Weights of a small transformer language model.
Architecture: RMSNorm before each block, rotary positions, no biases in attention or MLP, tied embeddings, attention and MLP in parallel.
Training: a variant of Muon for these matrices, 244M tokens, 7447 steps.
MLP neurons of a small language model. Each row is named by its layer, matrix (down: output weights) and neuron, and shows model dimensions 48-111. Each number is 128 + 32 x the weight over its row's rms, rounded and kept within 0 to 255. A neuron's up and down rows have the sign that makes its largest values positive.
After each neuron's rows, "fires before" lists the tokens most often just after its 100 highest values on Wikipedia text that the model never trained on.

L6.down258 [157 110 186 130 147 210 181  90 130 113 134 183  93 169 111 130 142 117 118 109 114 168 149  82 114  98 162  93 137 109  75 125 184 154 139 132 137 176 122 124 177 121 142 122 129 165 129 116 197 127 182 160 101 129 128 142 129 130 115 123 139 114 177 172]
fires before: "\n", " The", " He", " ", " She"

L6.down239 [ 99 131 119 161 132 139 129 127 156 121 131 196 130 158 140 180 139 141 156 126 129 111 130 139 134  82 164  56 149  97 114  77  93  39 145  87 200 165 123 124 167  90 131 143 130 161 187  97 160 169 200 132 112 162 121 144  90 168  90 198 168 111  94  85]
fires before: " States", " of", " ", "---|---|---|---|"

L6.down196 [119 125 129 122 209 117 168 171 129 171 140 153 173 170 152  93 122 113 158 158 120 111 131 114 100 137 154 117 124 131 156 112 112 125 176 139 140 138 115 125 142 166 163 158 117 111 112 132 128  68 107 110 101 183 174 138  95 142  86 130 168 153 108 122]
fires before: " |", " ", " a", " his", " the"

L5.down5 [132 124 191 107 153  90 137 153 107  94 167 118 132 124 100 116 103  88 122 164 187 188 106 109 114 162 101 140 117 159 117 140 134 116 145 167 100  99 196 156  68 138 157  97 153 107 145 109 114 111 127 159  81 132 154 117 120 104  59 114  94 158 153 136]
fires before: ",", "0", "7", "5", "3", "1"

L6.down305 [123 144 142 141 178 109 170 127 171 144 132 124 118 152  84 134 116 168 135 132 170 114  70 131 193 148 103 157 131  78 118 114 137 133 127 144 142 131 108  71 184 128  73  99  98  95 135 161  81 203 127 107 177  87 114 103  84  55 138 114 200 133 111 176]
fires before: "0", "5", "8", "7", "4", "9"

L6.down240 [152  77 155  99 139 141 123 117 164 110 112 147 173 114 126 119 188 104 145  67  98 131 100 104 136 153 154  85 158  87 105 146 186 167 156 134  92  97 145 134 151  50 106 132 146 121 163 112 162 100 137  84 138 163 169  87 135  92 106  93 146  96 138  67]
fires before: "\n"

L6.down80 [122  95  97 154 134 161 124 178 103  74 143 165  97 171 109 123 186 157 108 157 123 111 135  65 127 134 131 113  75 115 122 125 101 144 141  95 156 103 126  93 115 156 111 127 144  96 116  94 146 137  82 186 161 109 111 138 116 120 122 136  93 185 127 137]
fires before: "1", "2", "3"

L4.down225 [184 174 124  25 147 105 110 154 114 181 114 130 130 132 135 138 144 156 132 144  73 103 155 119 197 156 115 136 132  57 120 130 199 107 118 111  52  90 154  98 131 104 120 172 142 118 106 136 158 147 154 152  99 182 103  96 149 125 107  85 164 151 125 130]
fires before: "2", "9", "8", "5", "7", "1"

L5.down65 [149 124 124  79 113 107 113 153  96 120  57 160 137 116  74  95 137  64 126 107 145 128 133 116 175 151 102  83 167 101  87 120 147 170 100 119 111 145 115 112  90 117 117 115 123 145 184 138 164  94 182 179 169 144 128 133 104 158  87 111 132  99 125  96]
fires before: ":", "\n", " |"

L6.down272 [ 71 106 174 116 117  88  68 109 138 154 143 107  88 123 132  72 129 183 113 164 126 144 144 102 151 141  83 105 118  71 139  99 140 137  94 152 111 153 108  97 129  87 113 117 140 111 132 115 110 142 149  98 210 102 141 105 144 145  88  32  90  86 125 146]
fires before: "°", "6", "%", ")", "5", "2"

L4.down302 [199 132 176  81 114 133 146  75 122 103 176 103 141 115 154 152 125 149  59  84  85 108 141 139 119 139  92 106 140  92  68 118 193 127 136 105 121  79 174 121 163 161  92 186 141 123 182 157 153 217 113 106 135 134 123 116 114 151 118 126 168 139 130 104]
fires before: "s", "0"

L5.down198 [119 132 122 161 141 143 179 149 111 166 162 142 178 135  82 149 118 150  90  79 126  93 121 136 138 153  93 131 105 140 144 166  94 127  93 165 180 116 155 122 162  97 146  80 106 113 112 128 186  57 178 129 103 114 134 142 143 115 113 149 149 106  53 117]
fires before: "7", "2", "8", "9", "0", "1"

L5.down76 [ 69 127 122 130 175  85 127  95 190 158 188 176 162 120  95 156  92 170 121 124 135  97 160 144 110 114  94 121 144 125 101  98 124 118 178  60 137 109 148 175 107 152 104  98 161 135  86 170 134 160 110 170 111 131  69 169 124  51 129 144 192 136  99 165]
fires before: ",", " ", " |"

L5.down167 [115 135 124 149 153 172 111  99  90 115 158 155 140 143 155 184  89 148 156 112 145 135 106 158  77 194 166 146 106 130  77 103 119  95 145  96  92 155 150 158  81 150  99  78 149 147 164  83 140 159  98  78  85 141 144 122  79  43 165 170  63 130 121 141]
fires before: " the", ";", " ", " a"

L5.down241 [117 114 184  98 183 105  91 106 141  71 182 147 183 117 130  69 123 108 112 150 102 169 123 146 119 121 161 137 146 121 146 106 158 139 104 127 100 143 122 149 150 160 133 130 140  97 150 166 116 117 112  79 176 171 122 121 128 182 160 163 152  70 132  80]
fires before: ",", "ing", " to", " the", " later"

L6.down195 [121 134 198  96 163 167  82 137 127 146 144 146 142 156  64 106 155 128 148 151 107 140  99  80  79  82 149 141 174  96 131 106 162 146 118 120 111 112 167 117 152  95 130 139 177 128 136 124 191 140 142 145 116 140 136 129 105 138 128 121 133  79 136 106]
fires before: "\n", " The", " He"

L5.down237 [132 140 176 103 190 171 118 123  98 177 190  87 174 169 133  90 190 121 155 120 115 107 131 113 121  44 165 147 176 117 113 115 111 152 119 158 121 111 170 127 131 119 136 115 117  89  84 143 159 123 143 125  83 105 186 114  84 140 126 127 146 122 170 116]
fires before: "==", "The", "===", "A", "As"

L5.down267 [162 126  92 156 146 123  85 151 142 104  78 138 100 133 103 112 163 131  94 113 113 160 100  77 163 103 123 151  89 129 131 154 116 135 127 139 202  69 160 101 188 114 171 133 112 146 164 119 102  73 118 114 181 160 123 148 129 140  68 145 102 150  78 157]
fires before: " |", ",", ".", "\n"

L5.down138 [184  86  96 150 149 154 131 126 117 163 121  94 167 164 114 164 129 100 153 100  70 136 111 148 133 147 142 110 104 103  93 194 119 160 123 178 116  58 118 118 144 148 190 153 155 116 120  79 177 119  98 162 136  67  73 115 187 143 130 198  79 175  91 103]
fires before: "s", "ed", " with", " |", " to"

L4.down224 [121 124 203 131 114 107  89 146 109 118 113  93  93  89  90  81 136 118 154 138 150 159 111 101  94 107 116 117 190 136  55 145 166 128 144 183 112 122 171 129 176  90 117 116 140 143 118 123 180 106 137 128  72 142 140 139 153 147 139  99 132 189 116 144]
fires before: ":", " a", " an", " ", " in"

L4.down143 [155 103 132 148  36 143  81 117 119  72  89 119 195 121 175 122 150 107  55 138 147 146  96  93 129 136 124  98 154 142 194 149 168 156 121 143 162  99  97  97 111  91 162 176 128 150  99  98 139 152 166 164 149 169  72 155 143 160 173 110 108 153 104 148]
fires before: " ", "-", "1", " England"

L6.down7 [173  88 141  84 155  77 125 131 122 169 225 144 132 174 119 113 160  79 119 189  96 122 106 120  78 132 129 133 101 144 122  74 121 147 112  64  98 124 164 191 137 190 123 110 142  82 121 117 133 146 144 118  98 172 132 164 131 133 124 141 167 131  60 172]
fires before: ",", " the", " |", " a", "–"

L5.down196 [130 130 160  82 118 111  82 113 127 133 127 119 103 123 154 185 145  90 209 127 119 119 180  63 140 136 141  66 142 133 112  94 149 177  93 182 143 131 134 147 129 129 111 122 161  98 136 135 110  89  75 125  86 160 168 141 151 108 165 125  88 150 158 104]
fires before: " ", "f", "\n", " N"

L5.down234 [107 164 118  70 127  73 140  75 123 163 185  94 111 161 164 114 134 111 155 131  75 136  84  54 146 159 166 104 102 141 159 126 139  71 138 132 114 164 150 131  75  76 106 170 108 169 169 109 125 103  54  48 130 139 106 125 100 101 124 120 133 134 118 146]
fires before: "7", "5", "8", "4", "9", "1"

L5.down308 [ 90 134 170  63 115  75 154 223 152 128 152 114 150  74  81 118 146 149  89 101 109  59 101  98 131 145 158 141 127 121 140 111 124 136 158 123 118 123 156 149 127 115 155 100 133 145 131 102 109 166 115 169 101 145 137 124 145  97 142 127 148 160 184  91]
fires before: ",", ".", " ", " and"

L4.down234 [146  99 122 129 151 146 146 167 149 124 124 175 100 167 154  28  84  91 138  92  84 109 129 157 106 105  70 155 118 103 115 139 142 100  97 158 163 119 154 149 176 107 153  87 158 195  88 109 139  94 189 114 157 112 135 115 154  62 119 146 127 131 112 118]
fires before: " ", " the"

L6.down134 [116 164 131  95 105 132 105 130 123  87  75 154 168 120 118 132 158  72 147 144  88 133 115 153 149 139 134 131 107 125 102 130 111 161 191 172 106  93 131 170 118 109  83 118 169  83  90 111 105 172 174  95 103  96 152 112 105 170 165 160 169 134 134  82]
fires before: "0", " |", ",", "%"

L5.down208 [139 152 145 132 145 138 131 131 137 118 185 115 109 149 120 102 131 212 164  81 147 150 142 105 190 118 158 158 114 177 113 182 133 144  93 117 154  89  94 142 122 173 107 125 111  83 187 101  99 174 141 131 148 113 116 113 140 102 156  98 126  98 161 127]
fires before: "1", "2", " to", ","

L5.down244 [142 137 156  88 149  83 152 180 143  69 137  85  78 227 124 140 133 135 136 120 106 113  92 101 127  81 159 137 141 181 152 197  97 122  82 113 145 118 143 159 156  93 131  96 129 169 157 126 166  69 154 127 115  95 164 167  98 175 135 119 143 176 132 177]
fires before: "%", " |"

L6.down225 [131  99 124 111 149 122 175 133 164  77 181 169 155 145  94  79 166 132 121 181 120 125 158  59 117 106 107 115  99 112  93  75 107 153 132 135 143 155 157 110 161 134  76 124  89  92 160 119 106 124 129  71 110 116 127 155 104 119 105 130 146 158 108 146]
fires before: "1", "9", "0", "8", "7", "6"

L5.down314 [123 175 179 119 110  82 102  95 120 122 144 106 158  77 137 150 199 139 125 102  91 166 110  95 121 176 182 107 101 152  80 120 115  69 128 160 148 153 158 123  88  88 103 152 103 148  87 142 165 191  93 109 133 163 147 136  70 168 136 158  98 135 113 144]
fires before: "0", "8", "1", "3", "7", "2"

L5.down224 [162 111 108 165 139 131 114 130 139 130 130 117 137 167  99  73 108  52 156  95 144 114 120 108 120  89 136  63 148  79  94 109 108 124 148 108 109 158 159 159 205 211 111 123 154  91 126 125 134 134 109 140 172 174  63 136 129  75  84 121 132  73  18 133]
fires before: " the", " ", " a", " his", " this"

L5.down205 [199 140 127 161 151  89 165 145 101 104  61  97 116 119 104 115 106 143  86  89 113 153 112 106 125 138  69 130 146 138 151 105 197 138  95 163 189 117 156  87 211 102  99  91 148 103 156 100 157 124 139  73 139 154 163 151 131 144 103 169 158  68  90 132]
fires before: "7", "1", "9", "8", "5", "6"

L5.down58 [104  74  76 156 162 125 118 177 149 154 174 155 169 204 101 155 139 165 129 135  73 162 139 157 173 126 155 109 140  98 187 116 121 110 144  74 156  93 155  94 121  62 111 130 108 136 104 101 159 119 164  96 133 114 166 136 207 143 115 114 188 142 120 180]
fires before: "9", "8", "2", "6", "ang", "0"

L5.down294 [180 138 161 126 161  91 150 109 118 131 106  94 149  85 136 157 151 146 193 155 110 122  89 157 124 148 115 127 111 162  47 138  83 130  80 159  94  90  93 132 109 135 193 121 138 114 111 161  84 111 179 132 141  93 197 140 142 116 155  94 120  75 163  77]
fires before: " in", " to", " by", " on", ".", " with"

L6.down65 [132  68  96 148 166 102 121 138 141 156 122 127 113 123 113 111 144 113 152 101 169 114 117  60 129 124 191 152  54 149  98 131  86 129 125 142  88 169 130  75 126 133 102 168 133  64 116 119 149 142 150 148 132  98 156 107 150 143 159  68 125 188 134 163]
fires before: "==", "=", "In", "==="

L6.down87 [131 129 130  90 162  80 149 163 119  68 129 140 162 128  65 153 111  88  85 130 115 154 208 185  92 138 118 120 136 138 124 160 166 192 169 159 121 142  73 124 156  95 117 113 153 117 156 139 182 162 103 128 101 107 133 132  88  84 129 155 128 113  90  81]
fires before: "0"

L6.down35 [160 106  99 117 127  92 143 141 151 127 113 143  98 136  87  87 154 116 137 115 108 144  57  95 146 113 130  47 149 155 135 141  83 114 147 126 122 134 172  77 107 148 183 129 109  91  78 146 122 120 120 108  89 110 141 149  73 126 116 107 127 128 143 137]
fires before: " in", ".", " on", " by"

L5.down117 [140 100 118 202 143 116  99 119 111 135  95 118 160 118  98 174 135 111 199  90 122 106 101 200  66 192 137 142 153 145 108 168 101 135 135 102 109 146 112 165  91 161 149 182 105 115 153 117  98 127 110 135 156  86 125 155 129 140 117 156 135 127 154 149]
fires before: " |", ".", ";", ")", "–"

L4.down36 [148 155 155 117 135 135 154 117 126  89  60 138 182  74 127 131 148 176 154 117 183 121 188 145 127 113 137 166 160 139 101 141 190 176 205 117 108 108 159 135 142 113 183  72 126 110 110 195 171  92 139 112 135 118  91  74 146  83 118 153  88  79 124 151]
fires before: "-", "\n", "\""

L6.down96 [101 100 151 139 106 154 113 143 117  70 100 124 151 132 130 135 134 134 135 107 114 167 143 189  94 176 124  91 118 112  76 143 131 172 108 182  98 147 139 142 114 135  89 167 130 133 107 138 190 124 156 176 115 131 120 143 149 117 127 121 160 124  75 122]
fires before: " ", "ong"

L5.down159 [152 134  84  71 208 158 189 137 165 104 127 151  89 123  96 119 162 151 116 187 167 104 155  93  82  68 150  73  89 130 104 153 163 155 140 140 167 117 104 133 158 137  72 112  40 136 174 113 159  83 120 148  91 161 108  79 150 142 100 110 148 101  84 149]
fires before: "0", "4", "5", "3", "1", "2"

L4.down41 [125 132 130 157 177 109  93 158  97  49 132 147  94  79 130 169 185 191 132 121  46 165 134 104 184  63 124 157 122  94 105 132 148 120 192 134 104 213 210 150 138 139 131 175  68 102  95 125 146 112 182 114  89 111 132 161 112 142 104 111  62 120 131 231]
fires before: "|", "|---|---|", "\n", "|---|---|---|"

L5.down39 [ 72  91 116 129 163  76  60  97 136  43  91 131 166 168 103 117 147  91 108 109 101 173 115 137 123  86 114 123 174 118 169  88  85  89 199 112 145 144 199 170  75  70 182 142  73 141 142 171 179  52 162 117  90 106 128 116 107 103 154 155 126 136  86 108]
fires before: "1", "2", "0", ","

L6.down72 [179 160 139 161 112 122 124 187  85 101 110  81 134 177 126  98 133 100 102 128 134 119 160 140 178 112 167 137 158 123 186 127 189 132 153 108 140 195  92 124  77 103 142 102 140 140  82 118 128  99 103 151 150 184 125 159  90 118  79 115 112  78 139 168]
fires before: ".", "\n", "]", "ov", " |", ")"

L5.down145 [151  62 171  60 144  71 134 122 113 133 160  85 105 114 139 160 172  80 172 119 119 156 116  93 118 174 168 141 152 118  70 135 131  44 108 133 121 178 200 139 161 112 147 110 112 111  86 170 118 117 145 102 171 130 104 168 200 104 129 170  99  98 133 158]
fires before: " by", " to", " in", " with"

L5.down305 [190 135 131 127 145  92 111  53 192  59 153 149  94  62  95 176 100 115  99 155  90  80 141  63 123 108  41 191 106 105 149 178 162 100 106 126  89 104 107 154 128 109 110 121 123  86 147 146 112 149 141 100 151 137  97  87 111 163 133 166 132 134 111 199]
fires before: "0", "1", "5", "6", "4"

L5.down19 [ 91 163 114 140 172 123 115  56 162 138 158 128 149 185 104 173 174  70 170 174 128 157 151 132  77 145 122  99 143  65 191 138 125  98 149  98 143  97 135  78 100 112  78  85 119 140  85  84 145 111 101 162 113 112  76  99 169 139 103 123 149 120  93 112]
fires before: ",", ".", " the", " and", "–"

L5.down104 [102  86 126 127 146 195 126 134 180 158 111 139 144 194 133 118 147 149 141 114 157 149 139 130 173 133  50 147  86  72 133 126  99 151 133 131 126 141 165 119 112 138 155  86  66 160  96 103 175  76 176 110 105  84 125 140  76 115 132 139 139 156  99  73]
fires before: "s"

L5.down317 [105 163  76 101 111 170 158 162 112 143 106 168 102 124 112 102 128 102 117 126 138 119  95 115 113 194 106  83 153 115  93 128  87 176 137 156 176 141 139 146 125 142 101  87 157 130 200 150 177 104 151  80 156 144  81 161 103 109  96 130 129 109  85 140]
fires before: "0", "9", "4", "1", "7", "5"

L6.down6 [ 80  94 162 128 110 140  90 161 125 144 149 160  78 137  85 143 123 145 138 146  94  97 133 134 134 110 152 152 157  72 134 143 154 108 158 109 163  85 122 155  96  93  92 123 146 112 120 165  87 124  86 157  68 111  44 139 153 171 127 122 160 100  73 113]
fires before: " "

L6.down301 [107 124 121  93 170 138  91 110 140 100 137  90 111 142 111 153 160  80 114  92 114 149 160 116  65 110 145 150 146 129 100 129 139 134 140 157 157 126 132 195  46  74 159 116 124 107  89 191 159 153 172 121 163  93  96 123  97 105 109 143 155 130 109 120]
fires before: " ", " (", "0", "\n", "1"

L6.down56 [ 50 131 132 140 128 114  49 136 103 173 137 148 127  72 144 148 165 148  80 131 138 120 101 129 128 131 156  82  86 145 108 109  98 126 125 115 112 190 198 152  96 117 148 110 166 120 142 131 127 138  73 129 127 151  68 157 136 121  97 152 153 131  80 111]
fires before: " |", ";", "7", "′"

L5.down40 [161 149  94 160 140 196 166 180 131  79  88  72 154  79 135  99 180 120 122  95  20 103 146 123 149  91 129  61 140 160 115 131  92 154 139 129 120  84  89 109 117  54 113 104 130 209 128  95 144  61 101 161 125 127 166 165 173 129  98 139  79 143 162 110]
fires before: "s", ":"

L6.down279 [140  95  97 122 139 153 122  94  62 127 130 149 103 127 105 117 197 119 162  84 139 143  92 124 101 152 136  96 129 131 110 128 106 191 189 152 104 115 138 147 137  89 149 163 103 149 156  83 150 108 155 134 139 115  97  61 143 145  94  65  55  78 122 137]
fires before: "1", "0", "2"

L4.down40 [153  99 141  96 150 210 170 136 106 103 115 117  85  85 124 140  80 116  87 127 159 132 155 129  49 116 101 133 139 125 125  94 150 108 135 182 160  79 127 157 179  96 132 134 121 100 154 138  77  96 188 126 130 116 138 107  78 100 130 208 111 148  94 109]
fires before: "\n", " The", " In", " It"

L4.down96 [199 143 149 118 138 147 122 245  95 127 113  66 154 129 139 107 146 159 108  49 112 106 123  99 136 130 136 198 181 149 114 157 124 144 154 147  92 107 128 120  81 101 142 134  71  78 135 136 104  77  91 133  92 112 133 112 134 169 107 136  85 137 167 171]
fires before: " |", "3", "1", "4", "2"

L6.down53 [ 83 116 118 137 158 181 131 123  97  92 166 150 133 147 164 123 154 140 147 156 102 120 143 120 145 111  73 143 122 108 114 139 173 143 135 156 120 142 127  86 129 132  47  78 138 144 176 116 115 185  79 118 132 164  93 143 125 111 120 176 107 148 128 120]
fires before: "s"

L6.down55 [197 164  62 124 109 153 211 190 131 130  99 137 192 142 118  75 113 108 150 113 139 125 155 129  57 207  98 177 142 153  90 129 150 131  81  87 157  92 122 194 148 108 130  98 122 159 174 118 178  77 135 122 182 126 128  97 193 157 105 129 186 163 123 136]
fires before: ":", " |", "s", " Title"

L6.down314 [136 120 123 117 158 175 160 105 181 166 121 177 140 123  78 152 116 105 145 148 172 117  60 121 109 157 170 109  88 146 166 105 136 174 192 193 160 187 120 186 160  94  97 204  69 172 116 132  88 124 155 167  91 125 125 116 144 112 103 144 157 169  76 111]
fires before: " ", "0"

L5.down260 [151 177 115 104 157 143  92 149  75 151 108 158 125 119 127 132 147  78 116 140 154  69 162 166 145 206 131 162  80 106 129 109 111  58  74 132 103 170 102 103 152 148 145 123 139 104 162 160 154 104 152  99  74 117  83 166 151 221 146 151 168 135 127 169]
fires before: "s", " |", ","

L5.down316 [133 184 174 148 156 150 112 140 148 111 180 105 153  80 141 112  66 141 102 154 185 166 119 145 123 119 134 133 133  37 135 127 139  92 153 116 129  85  71 128 105 118  94 110 212  97 125 170 131 105 136 151 100 120  97  89 158 155 142 153 156 132 137  81]
fires before: ",", ".", " in", " he"

L5.down66 [106 148  97 147 103 105 124  88 147 162 115 134 112 164 117 135 137 133  54 110 145 127 159 188 135  97 161 133 120 138 103  74  96 128 130 139 110 166 162 149 134 111 131  60 114 170 139 107 186 140 184 134  75 131 132 141 137 146 153 162  93 152  88 150]
fires before: "1", "2", "7", "3", "9"

L5.down213 [160 113 123 118 129 157 120  90 157 180  95 147 124 142  69  96  93 125  91  79 100  98  95 118 129 105 121  75 166 122  94  70 123 106 172 219 124 130  86 128 136  99 140 174 162 119 106 142 194  95 140 153 101 129 116 122  95 133  68 114 115 163 112  80]
fires before: " ", "\n", " +"

L6.down214 [112 131 104 131 115  74 101 108 171 119 129  73 130  81 123  61 139 141 163 167  64  98 107 172  98 152 108 140 117 136  92 148 144 117 129 128  98 124 156 102 135  90 115 167 186 123 128  74 140 112 158  65 146  96 129 103 100 142 191 104 112 135 149 140]
fires before: " |", ":", "ty", ".", "("

L5.down61 [124 144 107 125 151  93 194 161 137 192 156 116 125 159 117 117 107 137  80 169 148 107 128 198 114 131 149 139 160 164 132  49 158 209 130 143 142 115  91 117 121 141 147 126 125 148 157 147 135 178  84  98  95 142 142 137 118 112 183  86 118 188 139 123]
fires before: " |", "–", ")", ",", "),"

L4.down186 [148 128 119 130 163  99  58 146  91 103  75  89 138 130  93 102 106 171 124 155 126 138  96  94  95 123  79 165 101  70 176 158 144 128 148  98 167 118 142 112 172 138 121 152 106 122 133 118 172 184 117  48 119 180 126 174 151 169 130 135  63 118 139  49]
fires before: "\n", "American", "The", " "

L6.down170 [166 125  83 151  94 115 125 165  89 128 112 170 120 126 140  93 154 158 117 237  88  96  92 135 120 127 141 123 138 158 122 164 114 164 126  83 140 138 151  96 112  91 115 172 159 160 144  93 136 186 113 115 172 114 143  92 107 120 183 127 159 126 157 159]
fires before: " |", " /"

L6.down68 [135 118 149 181  72 135 105 115  74 125 142 143 175  82  62  59  68 124 131  93 118 184 108 149 137 170 106 103 133 179  97 131  91 111 128 120 113  68 168 126 120  64 139 152  42 120 160  98 114 148 176 140  87 100 116 178 142 151 113 127 115 144  80 123]
fires before: "0", "9"

L4.down122 [109 133 112  73 174 124 181 179 130 103 141 139 169 121 157 113 159 137 159 111 128  89  97 108 115  91 165 146 162 131 179 127 100 118 129 101 113  97 159 161 166  92 121 115 141 154 199 109  92 127 189 142 113 138  90 151 108  78 151 131  99 132 174 152]
fires before: "\n"

L6.down308 [ 77 168  75  71 136 139 156 112 166 176 162 126 154 148 178 131 123 125 161 134 125  70  83 110 153 123  47  99 124 172 121 169  86 156  82 106 175 192 115  59  59  81  99 106 134 170 174 133 126 167  91  92 162 109 152  98 113 127 133 150 123 131 128 191]
fires before: "7", "8", "0", "5", "6", " |"

L4.down317 [154 104  92 156 194 143 153 190 160 171  90 118 158 139 100 111 106 127 130 110  90 127  99 138 226 109  74 144 164 121 165 161  65 144  96 181 150 153 106 158 135 137 101  95 129 123 146 114 150 129 109  81 138 160  93  96 138 107 124 111 132  61 119 177]
fires before: "0", "4", "2", "1", "3", "5"

L5.down204 [108 145 157 116 125 125 125  99 126 131  95 138 102  92 106 151 105  83 147 150 175 174  96  75  80 129  83 142 118 107 119 112 146 177 144  79 105 112 130 170 165 144 165 144 166 118 144 166  91  74  74 150  90 122 129 151 126 111 150  85 149 153 106 157]
fires before: " ", " (", "\n", " Apps", " Goals", " —"

L5.down69 [171 147 159 147 110 145 147 168  97 131 152 106  98 145 106  75 151 152 110 116 159  45 186 144  98  82 112 138 129 142 153 138 185 126  97 105 105 116  52 106 144 108 135 127 115 148 160 129 158 133  95 198 117 127 108 140 162 125 118 103 116 150 147 136]
fires before: "s", ",", ".", " to", "-", "–"

L6.down78 [191 154 123 119 157 160 120  70 122 149 145 125 143 113 114 149 170 139 150  54 123 142 127 146 146 107 160  80 139 101 142  88 141 130  65  52  79  63 104 145 124 151  57 120 143 109 135 156 155 147  92 116 123 152  87 108 106 168 190 147 158 119 173 110]
fires before: " as", " to", " by", " in", " the"

L5.down15 [139 132  79 187 110 152 145 164 122 157 130 137 114 172 146 178 146 199 166 151 155 149 202  56 121 147  77 123 114 105 141 113 157  92 125 160  95 159 148  84 121  79 191 151  82 147 166 136  88  77 119 143 165 135  92 101 149 118 106 103 112 135 131 131]
fires before: "0", "2", "4", "1", "5", "3"

L4.down106 [112 162 167  72 149 139 116 153 146 138  76 129  90 151 107 181 148 156 131 126  70 122  82 131 122  70 125 154 128  93 171  83 197  70 134  98 115 104 153 124 154 131 117  96 122 168 150 185 161  55 167 111 132 134 123 120 195  86  95 232 145 166 125 106]
fires before: " ", " the", " June", " August", " September"

L5.down306 [113 164 172  56 129  93 125 120  86 132 179 112 144  95 154 149 144 174 138 130  63 126 115 149 111 143 158 113 130 135 112 201 131 124 178  90 131 124 124 122 117 125  56 114 220 119 151  71 116  84 163  80 112 113 135 139 131  96 171 152 128 130 172 143]
fires before: " |", "0", "7", "3", "6"

L4.down34 [170 152 122 123 130 103  94  79 104 181 159 121 122 118  69  75 175 119  88 122 131 118  68  89 164 183 156 120 137 108 114 108 162 175 113 142 137 149 128  85  97  97  69 142 118 104 134  69 148 159 195 187 143  88 153 146  93 130 184 125 126 136 131 116]
fires before: "\n", "-"

L4.down173 [ 93 111 151  92 167  92 108 125 143 136 100 106 144 186 133 175  92 122 124 108 132 135  85 174  94 144  96 102  69 129 146 174 150  94 104 120 106 114 141 123 137 104 109 119 133  98 147 128  78 146 131 157 122  91  97 124  98  91 140 119 118 167 100 129]
fires before: "\n"